MLP neurons of a small language model. Each row is named by its layer, matrix (down: output weights) and neuron, and shows model dimensions 128-255. Each number is 500 + 40 x the weight over its row's rms, rounded and kept within 0 to 999. Numbers have three digits each. A neuron's up and down rows have the sign that makes its largest values positive.
A block is one neuron, or neurons of one layer that tend to fire together. After each block is what it responds to, as a language model described it from the Wikipedia text at the highest values.

L10.down59:574557479525474529518559507461526542513436480457449588488490586529393470585464483452553500465446539479386527474516524426469526571514489479558492460474529458495430442459543483528444465474519506537539529522540539500489497520484459558542535505556585551569455507561525529502541442581537513491495569450501547485503566497476526428456482557549557556490384505524476490463493546512531540463460
L10.down71:508488461465513515504478527568632503464501510488504457547483477513596516463534504483495472504599543457499518506557532452452468465487495507533537465478491521485534447442589495498451517540399502525532553524525447470513538513513466518499447457581543501483460513548471516459489495533473486499449486502540490577508511523474574476530535510513544458462557495489433601502489465507514475486489
L10.down115:529429512493540480477486501485531500473426478518529503535575458481468421547589529428542524520417504528469466482484538588459506533522465408506510462466502470443465504521487507508517509505504604468564516552550393498491484485467505484548534487532424500546497455455502429555488490549464528559490516446571508503480442506533552478508483470496534481504483533535544587475499496550516478543472
L10.down129:451493532510526499459495517515526528489514546479449495540468543516513440495537504511520529453527466459558472540526531503558517476494504478481495522490511547468526505489479479471490535528436610460464508484480524507553505586495441425438522565469542449477516473446499523559457535467636502543513460486556522499645429508466453485470545478430487506475480513480560475506498469490559461473470
L10.down160:463521450462431484481482500478530459502531440490447430544580494530436560528486476530487482605487438468514452503498507516533562499439570478565411485482443514479448490548475501518518498453496482444507488472528535509535561513493492526491462537504508561570424442443497549561488462520518495457439538517530458509502494480529582461551464485468509554502507454489580445503445489464535542460478
L10.down178:457434513560489580509535488491493543512463431465493513501457515481499579517524538450531480507535539496556472527477527496500490489487522577506494522500486545510495540515474482523540434489497534495546472505507412494532536449493545509484432433584526615491573503469512510527435467514492421476509490469553470513542462511487451509595492476497506421467500525546479468480493481599422526503498
L10.down182:516505550519448511455535506575482466553484567508465497633505492509465494546512500478516500450450535562482497509459465532476539480426540485547478475576407548463550483489477432501541489462466466483548450577501508543453492526442521443474515511502527465463508520535504466486486410478432515468449426476536527540495532554484529484473595466471529541473520453523475546499526422469570433493552
L10.down234:512496467468556543525439551531541552478541487490521565522496457458544494538464560488523557479550475558506537597509520505534458435554510519446509485434513480491494525537532495515528499493501372475544496540508457491570551477613529473547525470498509492496465453471465513537568520546501511554510488476470502516481519504501515491498476518566467486509557513560517536468502438497505473561456
L10.down350:516530464473470525565508499501522503559538516491459453480457519522502522540508511463465476445520537551504414495432547556496461460536474480512483473521530518552511484495498474440539524456601449495475444480476499473572506519532425496589482468531524471534543554458516432512503488508508514515539495449516593499548452418478458433444512518474546479547498505441508505498544558565469487428421
L10.down384:541478523522422497546499497538482479492481506507493515515558445513426534532527544450532492481494471500445489492494480549474493466471477506537515392539480505525427502525504471499501472486478530568499494441491444515669493501515528497505464505441486507469481447476504522505521491481542455507534531444524492477471454469476469518508613505473461470418498588603487511479434447555521502492486
L10.down416:552490540525490484555477557481558543452546515483533502531501474506522445477419467489537458513509546474491524549518429575449483498561483558578521477462551455479512484488533504490468472446547527457441512509441508506475354491565485462520423467509469475531489584433547404502470483574563518497468480501548490503493470572505502457484508456484497533465538470552465544461522542480557492540500
L10.down430:533459447453556535438511516478483479476483473521487450494437486481413520507498445542577437502501502464460416514457539558517440463586506507441429506468492558459436477440452437535474455544537510443514522500483517507512552443540521473480578471494496448562466552512547378513496489487569539521456492450498462479470516517465536480531554516501515504478479483507458396515515535439541505501492
L10.down476:535444535517486472486529474536467472528514526574475494473518490484484546484529497450529499537488470580488471499559530510442456553427502451542480515479466467368479450481425485490512465473539574498500435503470539449553493543500503540549493530489487569583487511428501471588530454482510500542498471436548580487518474459464520401535514495534547516493533522480405449521532469488513483523548
L10.down599:567480504567571575551492537469543496520517459439442459564553444502489483455563439523395452484447495531485514542489446559511481481490492566564511472508504439466473477524486491466438529531498579500554489564555543457562505475539473515538544486533449462525521492462511514516533450497519465526522537520528489437488543551541561468401510541495471487551559471443533509518488499480539491496462
L10.down603:439484485468412397522508515544589494519491524527443450535488478499523526506494541484590532481490554443473448501502486501520448445488528487556553497460498506567426488597496499483505451464476522536463430540432487457461528491502466490517499439508428429519494458438506521556448482550520511534503510524506513467489534471440488508505477508506546529521525426508511519452525484518537523460553
L10.down693:492477479524533516492489481501491501529476490582494536552483512493473493527566439469457529517462498530466519523488451443466470553530519490548488534449428536534493517490506447480426533528446454502517537461543463558510564563486498533486500507529509500490541542548430545544490468560499442519457522525578497568521499431510492521406521473487441477413561526551518522525542537500507461470532
Description: Word-initial L fragment. A lone initial L or l (sometimes g/G) token beginning a word split into pieces, e.g. l-ack, L-ucky, l-ogic, g-aining.

L10.down21:482496542546454473590477518548474477486503452509497555566432543537508547463422493452460522521493526518479495507442528452418501508501464575492504500535567480506560536504464527509438460481566549478545486472492566492478438466474430557554542471511483522412569509529521553429477453498525462445519496501416490492501519546575530562521495504500455463521487537457535469482450530497428569469409
L10.down44:504610482492467537506496418522483537544535510603473436563501534546490478585422555514469453501534455511525519487434530501577536495469523453517478520592457538410566497489472507494526575503514539440528550470526506526456533596512522492548468459494532484482434471541515450585468554367431561484546512505498477499507496471497502556508512507484501541401532485494466489551503488479465457473543
L10.down74:537455450516545494588517522489513561555515455461525453473534512436538417514498600455478489512504475456430482522461476555449536503454495459455492476477487530537554428423488478437389560508504509464487433484503509472557493509530531585505459490507538520449422489478474501425507409536425451479433515444531598534493445486532519514520523617549557530506517483581445538573490466415566505504505
L10.down135:520557516401513475547400536498541547568500547442527478507471482510551503484437518492509449557536435512422508459542456480532575515554481528506483541536464565486635520447454474421513496500479458483464528416468507582467546562532487458485512516508521489469496564527436464576482542541510514547532439511482533496530508480456552407532468562483481448555569522542444514501471490464448502463556
L10.down256:512436609472520463465488479532484486538473452472578449451569474478482482527478448450504494478451438462479481458498543540552478539573474516549473542500539443444540458499504494427373458540513500449456524493507464446465478495451507480457438595557490520521485515521527437472522489548536552461509467526511499475518503511497475511427488488510560446485496584450460408478489487555507485454496
L10.down365:552525527479513517544466451482496547481541540552480483523516574472594443484541485512464491479535426477479458501549435472503469562499462557516420475426512564498482413580489468490500523511461498443548474424497490533563487545494562542506481499531606471557497520504506491477550539466494494478483472539565563451457482483462458488453505526494464533498540420493439485523526542429439464546475
L10.down420:533530501554545465473527471518538569481530513505479516463454504456482475595469491499455540512506466514495537497535482495488488522493502471509470525516474418495423499523421436444517527429527501518425458488513561558492497570532506498517532517502582521466576452490540520515516456514441547459559451540562507544507499427463575465502440397508509556527521610526487473569468499435454488486568
L10.down483:507542484468512504427498549470468488500544468520487515473522500439470485512469502480546523457586518516478470528509498522525459526473557465440482558488492463533440445532538476504503530523513529529547543436476462562552509433449542523469371445486415561573491477503505471510463593512511518492565458514490486445547430520486535523475458499534466542468545470517470537502538448506439509477491
L10.down492:487481451493529434539502555499544508565587441473501505425481484504513460526497488509580503485551546506452520490521387489531426516525566513462459543464454455558462460486546470493516522503555488465499438446487500547450560477435474488515496526494501494486515525509555526491500476529478476486471515528493506476433470505478511426446405502527451535552458527453481511518539432403454534520521
L10.down514:442511593475555502480501478476503417569527378579494472527557547401486446463438491501505480524468452577574426551449498526538506483446485429472528504496525534504508440518581495502496494511494542465445527490569511561508522557559455536504493520425474484510509526450483508512532511501464493488503455515510493555481426450517460428492416558456443565475449473517493511522418499454475469519577
L10.down517:516473477489509518517459469506505530514442478483506540555581498490507533470568441436535504478480420469406485507501439422512433469574483532515433419398444477489453501463469513451496542471539482567449476492482474455505508458515431659466501483421563531487374520446517494527509468509564501432513599530492535495515500528585517499519548440454514501502505552493512529520492530499493462519514
L10.down580:557539524491492521478496524444539460477491557408527456443490484547456560455546456487519444436463455488508585462519449563438516517526502528477497472511543488542518487556479538467532473454497490495501459499483549514495453504483469441441522497528493508524521480530488491549528606493507493609513531531468523595490434485488448463509495514506513480433435517539525499552482462487557442538467
L10.down597:455432564478508562538508427493481478529531555501481502507548544489502480453488513474503521415424514445524427509501478494539581491497493459551515614527491472525484485509527473482451514499502516539517477526494516501452442529533513517427547495531504499565439457499467534493500475576518520523469406514458521493463560524438532520415467499499483532538494483537516532440580424445500492471523
L10.down635:494488464381497546499496465530537464465551447452540521513519466538531475500535449466485460501410487450487505471459503520510507514468486505513566453471491481494497486494530504468521490510531550535543502481474480441567440470527522573491490505475494520477495492476467515517458555561477550465486499511532552449482561553451484586573587437481501507514397413567531513543492510488520470476466
L10.down638:482468555585518521490469524486470549498469525503539461471480463515519512520517497596417507488472507496502481515478577537521564505537488520444469603530512494484500504423512509524449533495514505448506485467482482496427454524529510560517442526528512480469529564496567509476527479534497538522527502496497517455524553502497428461488570577576470490488598509585479500571488506462448527518481
L10.down651:500543501536492483432402527539488449486477525509545531441427528441527466521510518525564520575522482482577553507520496486549468518495418484503523542495485451563433522484467496456541512476463508485508546536495537467520554545524503436520513493506520478528474496496463441484546429466478478478489503450521454471460425469438487454519513530484533483531514503522556489515459541541475464445490
Description: Plural group nouns. Plural endings and plural nouns for groups of people or things, mostly acting as subject or object of a verb, such as students, researchers, artists, people.

L5.down220:498445534517439529492555431457506459544445450488480509426548497447526482446504549519459475517505467521528515482488475482561514525511512523477528559480517478477460581558506482513529481473431522488498551471572476474551403482425530459437453538497544472491594525452531508472464443531454439520493530441490517481523461551541516431510508466510560502569462520416529594536429480466491481561528
Description: Word-completing noun suffixes. Final word-piece that completes a split word, mostly nouns naming businesses or media, like fir-m, newspap-ers, restaur-ants, public-ations; also ro-om, squ-are, small-er.

L3.down138:533479493518514526528479484490450509501490572556582473517535529541498495559535534527504525450534535536532515567459461543416492486494495602549519516575473509535507485505510468474487473484518558502440478491452481436415464550523476539599549485472527510500489503458483492523478515553525484515553506491487414428493527498472510489462480420456465466472573501564466499488444474518524481500533
L3.down596:458482493494461502484529465400469536501507501537527442481554522495505548440538617441499529479515545564505447535451543493491553525485521549420507557492500507503507548478502441531549533477515505514520492480538441508491542464565507470495551514495460568517442496574503456566480522462553500397490489509505418499534539501543493509490483487488435529471441471524498491525455497560474462452461
L3.down597:536455491546470473503460485503528500501465473480401576434480504574405471472492484483526478514524485529503515493486481489512457488511549437413549481514452496509585492486456453482481511440540554559483555556542493415462458452481533435535459515546545427543477498495538532492425479495501439548486491582481505396512527510545475526504536494487553557454573509582529571480498472470477578454463
L3.down645:457474526438463510498451527495491447473575606534497517454442565575493525549553486498510512495540512475589475526411528457501553450523444490531458495523520482520439451529538530508467510470563519587422531498464404525468506495468507435463467553588559523500496504463494531489545493485530532553483516448539472554543542510462524473473497507550505542463503464513497402462552527465492516454507
Description: Second piece after p/P. Word-piece tokens like ro, re, l, ok that directly follow an initial p/P or sp fragment, as in p-ro-bably, multip-l-ayer, sp-ok-e.